python train.py --norm="rmsnorm" --rope_theta=2180.0 --bias="none" --optimizer="adamw" --lr_mult_o=1.11 --lr_head=0.00619 --decay_fraction=1.0 --final_lr_fraction=0.1 --batch_tokens=262144 --max_steps=5120
MLP neurons of a small language model. Each row is named by its layer, matrix (down: output weights) and neuron, and shows model dimensions 368-495. Each number is 128 + 24 x the weight over its row's rms, rounded and kept within 0 to 255. Numbers have three digits each. A neuron's up and down rows have the sign that makes its largest values positive.
A block is one neuron, or neurons of one layer that tend to fire together. Before each block is what it responds to, as a language model described it from the Wikipedia text at the highest values.

Description: Mostly States after United, plus other country and region names such as Kingdom after United, York after New, US, Asia and Asian, often in infoboxes and tables.
L3.down376:145148153123136127143178158140085058134128147168137101130142151123155158122132093106104127115150176079089106170079125137135103158133149115092208117132092109175120147124153081157128134103147141128117158110122102081078132143151141103136136162118088139175142117159107141114143107112134153119162123144195120145144119138089112092116164127082123117098165124108161125150100122159109154096188
L3.down429:157107122115134144153102125190148089135125137155120104154124130142111197141139116096061171158121131118139086128162163094155160131143127109162155143151094114153112101156109110109115128113122122152114116126173190083123129098158151125143136119147133122138153119140136127104079106140154146105075122148127129117144118157132167143134168110125144102109117140102158153142060145160152129132140
L3.down602:135135132136073098116148134114111166096120106119117131110134144086134115124152129128111140170135130092112177159122108097100141177159156109155118076133093092141141110113189114134128132157103098098125086144124125125108111114146130100179144088151103102106102129116140090132149128121121121171146138141139106140196150104135073120091113136180113131077126129157125122126155107125141140154146
L3.down609:105134121138122105105141084183155132087125168128118149116165122133093134118133135135126130187115159104120125138126130057175105115117133107152155126145131101103107086121120164147130108182116107112089154147097152102153088074108195178108162102130135118127142130156135163122127145130140094157126139118096127131106132121084083140117110134126130157151100126125127136110132120142178126120098
L3.down1063:112098118104144142129160134171143088160137149115141128085096110125134109161141123130133123116106129163116148097113141087112150089087116144107113119096114117137109134107144102125133140136133133118145162118110121098180161137123159092145171121146095147105134094142095125154109116107155134114099129132157108131105102113113138143135123187169130153145120118152110133133131100138161148102112
L3.down1242:118152151157163120181122129132178129121090106108141092125154147093119129109149140093116156132150119138157142109134159048158132121150131102068167177150154132088125157109120150069105151135138141140091125146078133129097127132140170138105159106113157110118123119122116161143147154140095136088111144179118149062135163147081145155138126145101114079119079116129151138109093134119087105129162
L3.down1416:128116113109162140149118114114147103162116122203188148148122131104081113121090134129114126137129095120163137093130132144134098105120097106124108133119125143111111109082139140159173170155117096108160101131112117171119168113124130120132108108097136072169103134146099098113128179136122112141109109112094124157151093148165107146110146159095143136133133128092156131113125111112158129124117
L3.down1799:136139129086145111136125069118150134131104123105111093113110127111111114145175098104140121115161118153125048125142161137086114153154162142108114145108121086151132120114146126115156159163130172144154185134104104102140157135154126095153121129130139125119144130126121158163108115122149101114105125123087089119123126114058116152139164121145132181137119157133117116118109145120136163125134

Description: The second token of set phrases, especially after ordinals or time words (first time, first-round, afterlife, same year), plus mid-word pieces of names (Wertheimer).
L2.down385:177135121118128131075135133157167124142140139097131087139144140143145152118099140078101093170089123131102116116136090156147098120152100116166123105130105133156128161129096121161147133162153129127127102118119121101126067150140145112150104139104168154137124098114068101113144154137140084119119154151126109073121119139155072104129123147131117135158142089135162108154145194093117109127119
L2.down415:115141127147117144125085114137127129117112148135122138134124129118099140132105124123121150161137063124113116118162118117130118136110141142098070112120107141161140121048103128134141114162150128170139140100087133092081127141173121144110142149092148151154171135118107177140101122114111090134141167126118125123112125130135145153131179152134149111103140141083144143144148128110106155121148
L2.down695:174110148121108094130143114134140111128165140128100129140100140118112153151146151125152112084128099155127126043105117145139144124095100157119136059112116115124112150113124098164127158129122120096151132112134132099129103134115183142108131118120137131137125165143171073105113100147163136138115175101156120180120120134115078123138132129150109146115112153098127171137128127147112138161143
L2.down935:152159109097088118135131109070146114123111143149118125126126124134117101135135127124134149129131158099123141077106113115183121143139129119120125134103168151125134145141102160150106098131116089129130104107129135131124142118087116104121113163104128143107144132095144150139130123125140135124121113113116123111125091116137085122111133120135208144140103092136144123159161125090146109103118
L2.down1025:112063130103105129113167146150154126156158137119103109137109118103129151089108151112075143096128094122153128118141082133122119131123107121143103122127136082150140124130096131148136132133126127135162130166172145121110156161133105187131177084102166136171117134109074151156171133127134153157177097112152139152154104136106136092122134105155119134086109150107154168080129081110102154160133
L2.down1416:117136133133130123130148146103186104132132156118136127165119086131157098119106109092123125118105090134135125147138139174177192122104126130117099131113093103135162135146134121158089150124130118147119095117122127131119121111119092174155148139126121163141134130151104173094138166133126094175146094105124094143139107163164114122129145148133131101129086118151115110143140104095156157101152
L2.down1926:150094153145109080094112140137138154139091134122139109145122108147124120137153131129151151145168107104165115100100146162126166099146119156187127081135174130142133134129094146152139121162126144155138131118166109117140122158161130139112118114136130118130171121157164156160128108141150114120133133131150103108129156169134141115143133108143165151095137137137105165107147121119128119108108
L2.down1964:104145154098137115112133088124070132113157128138120131112188125120128145119157165141121095099092152108103140117148130119119159124128110146108135120125122115117131121123119157113146120170125150152147140085114118141129149138110130136109104169166153139116121086142180144176101099115149135153131162147122139113125134138140095097127081121130124121150125140153128153093135101148140130152156

Description: The word "as" (and "As") in all its uses: as a role ("as a soloist"), "as of", "as well as", clause-initial "As"; occasionally "after", "like", "than".
L5.down180:111089092126130090153117100126134138137103135154130158092151125137133151152118081102148187146184161131097119100123162162100130148156123124127156166133119150104140120131061115113120169091129130131143152117082113144134151118149158133176161132133061133138109111181112129126101178106094109135148120148098132092112117087139115163140125141105106138129136106143141117119134119133089133089127

Description: Words like "as", "when", "until", "if" and "which" that open a subordinate clause or prepositional phrase, usually sentence-initial after a period or comma, such as "As the three camp", "as many as", "If you're".
L3.down211:125129122137094108114121144095171104174103116138111097105113105108093167130128090164153141123173136132149135124111151166124111117134150096076139138168119121102097103107121181109153089129126162132142120151114170101166099099178136098156153132104129143140121077130139105131135137130086114117121126165061095098127127129155103146118105186155092105161089161141147117141116128046140153141083
L3.down328:156133150136090133145101151166133133106161138136140132114111104097125092082149094156129107132147112123072108119098152140124127089124113116146118113112147128105134113136151112145102117114070151137139147139105130149150102071083164086152141095123097127142102119087181108144131163147114099125126134137119080136132095105130104156135127169168144121120141100131142104097134141080079153152114
L3.down367:121127122111110126125151127150140120115094133121095099119126180133150152107143109120148107132118129143128135135116113130111153148142151162136153145146102162113101124115103107088144140177151112109126117178119117147152148075147157146135099131136173082169119168131134095105135159157106175110162130147115120091150112123098119132113091139137109136136149124143096090141104117103141115148100
L3.down461:126115174141152130163130140190125133106130098108121132138097110156123160101099133146107165181124112110167102169141128128133164122136114127138142169155146112107107124100105120109135103100101120136146143138160109158160121142141118116117137123116143133109129135136162126122105079132140121127156111134134121135095141148135135149101094157098135123170104143160107091092095099162129150174119
L3.down930:152147126153128147131143142142165130150127144093117103089116113147099128128132102124111155166101101149112131130143149145134102136121131128066148133172134124121141122114138150156122138094132112115116122095137128136130114095148176138154168118136103166133155123174158104097169101138152136079125131099121115134148153180143127110153120127137136128168123119157132111109156118141137101122148
L3.down1436:115123172126116127175123086179109143127145138151134140156086159135132088130124141138129136143131169110142126111131106135119110121140144159132186145079134160093120151086108178131141115122113119072170145160174130113168136098125127137096127114117143183123156100129099125131116094135114155173123082146124100126102097177140083153127098103091087186158127094147134111112127121095106132151129
L3.down1534:145132095109095168156160120148114161113160100152102080138120128150118086162119083117145172123119150087102083129119084170094099106127162123105123169112108154146116097094116146114120121061162126093128088155120114163150118114110168147118129116101087149146072151120173142121127114135105136166132127163117093118135104115151086157097158156107132088138143110101140093133108126122139120128127
L3.down1674:147168152112115156096102095142110145158158094127072108155140142165104157140131105097127130141143124100129123137123136140108128137112089125151118165120144087144170093126146096154143136082140160129142133132099119148166138106143135165147146117152108157130118114155139142069135109094092098149134068141137119192105101131169091174131075144145116150167124111164111130140169145111151164121132

Description: Nouns and words expressing duration, frequency or amount after a number or quantifier, such as several times, seven seasons, two years, short.
L5.down342:141138142184083116170084124116148157148116137098141122123151103110115096136112125093143170114159136107197135098103136144139098137166143124136109104152115113093156157138114157159100126086150138125135138140152134108112133159141131092123120125148135146151120109140133131118108144144157142122129136139150104102136108171059109126105091132118122157142104105110142163160154119127124115161127

Description: The preposition in/In opening time phrases (early in 1981, In 1966, earlier in the match), plus capitalized word-start pieces of proper names (Incheon, Inverness, Nugent).
L5.down183:138145097137127134117124134161135183151097151124125115121108141123140138123112161170093128132160135153102106095137114119115131131078149117130096117096126094139113067119123132151111102150089132092113146162148154172163127158107152190157167109129103091095157135101126131169148159124092140107156161120141102124098126144121130093122102130133141122119111131104120129083112152125114123149099

Description: The preposition "in", mostly right after release, publication or founding verbs or at sentence start before dates or places, as in "released in 1990", "In 2002".
L2.down119:130129128154092079117147137142137165132173130143159114086143130103095153115078148132133162072128136126125120114194128147106143159129155160160137095074123132118123110120133125133117124097112194156116130095125143159112117166150113140173176140144134115126104119110148161132106162117140127096139146111142128131117164153114164134123131117121120107129113145103154123115103172134081087160138
L2.down215:123108164125128178153148113154116144148062186149151092124160129124104114124161151134098116157096126144143125133141150096128089088147130127155131128100107135136125117118116137144137092130101121092127154136145118147160097172117142146114166140139154147146112146170092144144141074128153136064091105094103119146124130111163131086134108108135127132163138134165109087088130150125145148151091
L2.down250:106110130106159124158163138128108095180134135127130128104146126108153124119096134108105172124120140088179089120104092170111151140165103135137081101084097108118148113127130129092119148109136143144123134146121138118117125126143134159162141161105114198131131125167169083157127211097162131104125118051151135128178122133158136136126122111154151118109103164134136103135143143165152068093153
L2.down686:156111113140214155119151133133186105128123103129153164156137169124137124172134105102152128109093101075134123131144152104141126155112100136098137111091120126155126167105122124126118132111114130146128102129163110100114192110150117112143151150075140132093150161140147144146174160136104100172121099156127143102143134148110127111123142119132137169149142160117154096149121129140198127106128
L2.down1307:162091119169111171138093123093122116141184129100092168126110143181166139154126122132150122136112126131137123159105137123108171177126116117128133136135087151148116148084099129092089123097127139105159142148124127129117143124176103093176119155116114127110125130141144098143152152127135094129117135148163157116123143119083091140099090173092126122163127154115139116152085122155184167094116
L2.down1449:148121141141128111141117099134096122123151124146128136124092135090188151129114113135133119153101114120110139118114150125160132137101119121172126107101105101122121122116090113093101140171130132095142108143129114124135107096133153080133142119093129144144146105142163112119119131123140120117119180139104156131081126149109140144110094070108119130136154130140130135091135095093122187187110
L2.down1605:121138143126147134154111137164144156106120128134103126126155148164136134118115151135091179114130122165134128098129129116129079152198122115116115128112134159136138136067175149136141142126128142106174155103127106138157114113135128106119146117136094103156142094102156115127131131119179144125142116141161139127147143140120109156126147102116113119089144139113137114126140109077126117133145
L2.down1858:124196081090095108142148151135077167170096125134080132128107154117148121129059123079128119122126130096151114140151150137141096127115116121136166174101160111103148111132126130190095120119132149123120118115113126147097151105147121134142171110130130129145147106159147148158143132131160160107139147134172089143136140152104137089122134125120145143105129147150149135125143109141113137086147

Description: Given names, or their final word pieces, opening a full name inside lists, tables and credits, such as Tony Rivers, Enrique, Michael MacKenzie.
L3.down354:147119104115095132081142160111115108170117116134171143145085089113160136135140119109120144117091127136116111137090114131149077163138126172130133091112137117110128099155137110148130148129152155104140098172141113177098184114134152184121103105140084146146120126138097126149114145126161169134143107134084131129144140094149128103140154154154128136160154176179128148091132132149122111059078
L3.down431:123144128125103138143108144115122126120153127097130120129140106128130116125121147130147098157099167125153195157097150116115149143130154148141128101146118143135168108112108153121162096140128124109135123107105113103097177084141107097108103103134126127105147151122128122173122089163115133137112144096109112117084122106131109105087130132149156118124163164102142148149088120143122143132103
L3.down517:138137134112133102139140143131173148108102129103117073143129142115142146126110115147122118103112115109129122150150129154106112120146158132119102135109153110088168131136139138103111116136125122140088163116136115121120107146135159128131132108147082076138197141115097116141140127150104132122144114159142138138138167105129154154142131139135090151135117144107098131145101092122171130149134
L3.down819:141110121112122125154160129118142091153102139161128118097130122147150127098141153096119101140139104110135174096147126130139105125159137148114128113115147132109121154143162160103139127119138126136157063113115157142087115088126161146144128161095104160157108128133159169141150120110133122144128128138141142100159126135163134139154103107123111125112150150150110092075166083161103134113124
L3.down1049:137136129135172155144142099123181080139097112135084138106100089091134098120081152129135113134146132139168151094137116106168167122098121102119129104145113127151144115113099130125155122148158167117136129105118143120144107135147124116121130126130142132102139123116126137161127132085105139157101103152139132112118132146144157126149106124157128142111144146126150155130117174123173154152092
L3.down1195:120103101154100103116138127159126112108135148075129105145144122126174168139130129097130088145113127138131179131108121113128117123152144115120101111123197135122145141141185132137125159179147161148105137141116127124089132129172141099117137122132098101122153124125107135143139121157140155124120109180161172100147141110132162141143095090123104139141159137135147155156100102117124115121121
L3.down1202:161108140159079158184164127114173135131143114146118089119132148137104102073142110121124126130161119120099120157123132131147090101135129149127127080119117122117124130162133119102145113127106111127105121177110087130129121166137123115162104120146118107064145133125146134144141146114162134131127136137105143124147112124118130164089124114138107118137130117136097114137132100113166161174133
L3.down1229:132145127146112116131114115111113139148081127074075108118113138132165137127099118109109089120097199158075117132108155129072119117129164077138118114110146095121165134150136124073112158128130131135167148108123065106109102085132095140130151138118116128119179118141127111120130118123107131158116112112136150120145139102103140130119155117197107154109123105125103111127099133124121145102091

Description: Subordinating or linking words that open a new clause after a comma or sentence end, especially as and As, also that, but, when, where, while.
L2.down862:171137163134131129162117167147162106118082128163141121143099132143140134131162136119089131102106152090109105127112148102114144106111104132107052117128134165087096135058153149123113097142110112095091165164165126122112121103115170141140147130158155112126140109124086115108133120097112132135099114113121159118069115141141115114152126140111097127138116099147103083095143147104159070141094
L2.down910:162107151098095102130107112155155117130165140107152138121095096109074122122128158110173092127136123111147113138118122117124106132117122111155143149119089162156160091090072119057145121145103118108128098135099116117145128135155105090129131137132144139143148151137166119119120121136119149132109094127112141127090140117112132148089111161133101115139129118160152112072127151100111113102093
L2.down1237:144121164139128107110099119125112097128143075120143103117119156108141107137102140133164128148132173142112113089119134099124154139125129099098093123166123110125168140169134075098100110148139138091125132120133117144132133108105155134090140097122166096163103125137134137135159146122130104146111150146140125109110137099095106154102159122137102132138152088140176157092092136150106113148143
L2.down1465:100134092121086121147153118129110145146110144129129138143136127171093178131108092083096133133140122071151127118129115143110154140122138134086143175089169105127116130126132141109136130147101114145145112115137149076151142146129128140153144135146097125132141137137084098153113150137096106089126133160161118113164141156138130104166134129108135167164111115127138142154074115131101126136131
L2.down1789:119103133103150099129106146159144087139118137103125099187096160071134120165131100127126106179181119143137077159131144136144105108153107102118125114119159144153083127146133169137125137110158153083112146144103109135125168147173130134188102116131148132107125098107129150131098150107120155146134107109108106117149092151126128129086088107149086128170094119148164172131119163148119131099100
L2.down1849:126101123130159127145124123125143171138135127151138118115108143129135165099103096087131128130120119144113128117122163134108132147122118082106099103079142119150151121100083182142133110135107107151171148145128139102099145120159136163127159100136158096123177142183109108096142139137125138161138135131146110136150143131090129100105117118102087142203136102108189114125160123101102132088095
L2.down1850:112067149127159123130125146120130123133113148130181135151119143124098159099132106122110152132120147128121103104142158134105123109125166134141114131112145135174098140154106160109144156119149133124111134083129156127116132129115131132090139125133135108089136079123137129094105144126132148109124105117170100106130104136137117120121128116125097120134152118146111162097093156075167144148107
L2.down2032:128133125148118158139149132155144108154131127171111145106150129135130144124151115127151127120165145101108122132120161122145133104116160136175143106154122138097116124176104121135104154110123083155136117130140108131148127141150133132161111085182145099129155091116158132160144107151145111120078120151132161151191113175126141134152108105096117088109084123116136109062165091090124106141146

Description: Later word pieces that complete a multi-token proper name, mostly first names opening biography leads (Nic|las, Jay|den, Sébast|ien), also foreign place names and terms (Iber|ia, Joaqu|in).
L2.down275:122176148115108082103138093123157126060147109105174144072192153116159183133137106140110112082124077141181095105129146103116104103135126110117134102154125128138129131103124135132104088074099127149127155129140147127137142126143136087103133144176163156148119110120151072134153091134145175122118182098116189128151092145147135147128133158147115127124095133112128109167091156119129147108173
L2.down343:127181129119093180130130155124109128118130115086099077101130127118112128133078173143120128113160110135143124136130120166131146120131131115144097116121133123122118167164088122178109096152099099103127184111181152166173118126092141164123102136147147140156159121111111098106128113150139102119122136120135149139117141125137103141094162106126117149091112124121125089108126166098078130147160
L2.down1086:136162118148122116103137148091147083120138136140121136111115116125094131094133075155151109129132103125136142140106123118150107114134108100101120141140111147128104104147122140146170098119101132098173120143117088094138191166150074104080149118152119110128133133099103158147139147136109149127116171171141119082124129111117118136129146119132146088149076135105103116127148115117131156126166
L2.down1333:117125106139089141114130161150077099124075123109126130102125140160185091136147137078143147098128072158144142096139189149175158090145153115146104101158105128175149130133171129119106177132150126125111105119145116125112161156139120152098137185114100144133087142147126114156142175149174152119107096123127139141114138145128120146107127187115133120136150150152168131121126108135108165181121
L2.down1556:121141166125174150098136139112088147146089117141134189138119106081169113116090076119156102107157133129104134084097115135110155124084093124097112076165132114161109108089110155133169124110129118168163136125160133152118162095129126160159138148146126135127134167168144139140108138122117173085119165139155104137091087136147186199168099120161147150090159134147128142116142128132120092138176
L2.down1672:121157148089120143112101154124149094120109126138142133144121152103141120138121121191112145115130129144151113137125095132112119091137122120154127161162106119135139130111110132132099123138091140087130106121176142082138122141106172107107130167168112094127110137112151081134164088159131130114069148131100140138129105140093107148136136138153102115134138093143111105162135136115135121118122
L2.down1805:133155152119165154135175109115114114158160124145163151134080126117113108116146152137130145143085114126138128091121165074130142141108117129110129128137144131161123134126131122131132115121118164117140161088125074094128130159103153124147151104124136150154120115127108076119154153147136151139156159129084142134151119161116129110144140139112168155161129132103113134116167130114123116121118
L2.down2013:122133114157117113113118151156142109131095115132166158109120104135141125154114170113152082084148108136118115159116149068105166077143144099154123125129119129082151133101149091115110175121118149121111167136089103127143098103137170133110126128168094189145051097140104124133105125134130147139103120114155145149134146136124122110135112145114145122124141117095120124142125119103103120155126

Description: Final token of country, state, region or city names, especially States in United States, plus York, Kingdom, Bengal, and the period in U.S.
L2.down100:147134124102105142122163207144124102133145150130096173123109141123186123095118109108112124133087071140154095102139129116116109126128126141197130145138147124156084134112111142164118097152188120078173118083139141088129082155103111158112165119097132097129114147138127120131116069158103111118098126113136176125135175141111129186141134130127140150142086165148103145140069134129140096168102
L2.down328:124194118127116136144126141151132133098095132129171072121117145127136101106121168108109120115156150149161129127133131118158159135086163122129141140118123105153168140136156126104136130138152120101112163124107109113124115121135129147138122147112131169094136099089144123109125132103112105076141132091161149123102141160123142142140111151110110132084164143122090149101138141126154121112126
L2.down501:129123112150073128106103117168149122119182115132106147127131113141115117088147167111133143171121082123126129172147149149094122162133123170146158176083102136097179145114132126129095113151126080149068147067137122085114131102092153150138102120120122101129112105079119124116112136124151112101077137120133128122125139115139139129134126134142135127106132092153137140115133109114135135169100
L2.down602:131155119105126117100129083109111156118123149131151160123186095099134152106092100151151069165110147118132127133120138129126113116162123139184069118111109130125117145098127131146128134141120138160112112145095150119158143181089127119121124094101140102102135174106096149124120101136103137138123124146100113134117164132116118091118140087106099125167127111132129125136127130127147133070104
L2.down1075:169100162094119138104162120143088118096121158126126129133113134144125136124151120136091167108112106104100121083156126164131142202173120142114100161152117139087084145100165097086095108141085134128145148100089096089118116117161153158103160100161125110135154139142087161149159088127072158110106128094116111145123124161149139142166136113143088122103154156168154093066150149122119136083125
L2.down1319:120175173117127164097109132132154130118111160097165158143141114111123157120131161137138084107131063129113090149147109124138144148157196141196110116180131157141116108150155130181137106143173164126142159124126128138097123117149089128097115135112138150130163139137183150112089112146118139092103145108099100098118137159111112132138119101128101135116132168123114103070127138102142119109101
L2.down1747:131106144123110136075128096151139178146104101132061147114119115138128148109176131105108141110148152141147099137153142138116120140135165166121165134124154127158132136105160174131104105160132125098110098110111135152115154123164104145161122115140137196117110076115152146176168135121125113067103110119124120142135132140104127140159121138136112184131111153092179120138132133085140124127136
L2.down2024:148126132078121148152156161111129110158135145115137123123118135120165130098134115093119134113107148112110118136160134162134158152148136135139097144125164108147154184122135155129135129129169165130107096119117145110139135169125114148108124089142116143126125146127161124109110051110133142094095114191128107129110136197088113102133128108120113180132114134133143117143127140128111148093086

Description: Tokens inside U.S. country and place names, mostly the period in "U.S.", plus States, D.C., American, and state names like Kansas and Ohio; weaker on other nationality words and table numbers.
L5.down292:184127152143120181197134128136150123128150126072108125115105174108109167108115156083145176155121165145079113124149164121133107125129120146143135093107139120113124129128079150088118127152116142174093094161123146094165136118124114104114124141126132121156112175132137135132112148076120114129157157138127131124150149157104133114126146154091109137116162169117152139140090120111081134126163

Description: Given names, or their end word-pieces, just before a surname in tables, lists and biographies, such as Af-onso, Iv-ana, Carlo, Robert.
L5.down1712:118084120132090115110155166121133109128135110142120129149117118124108141110125142132176110136118121124108112152122165112077099142137154178126102121158156118104112143125095134131150122116136125146141177111080145132123090156173097111093119124157130115141090146128147141159116147111110156114116121139107082093115110137160197158194137103152116145135144088143160117107105128120135174143103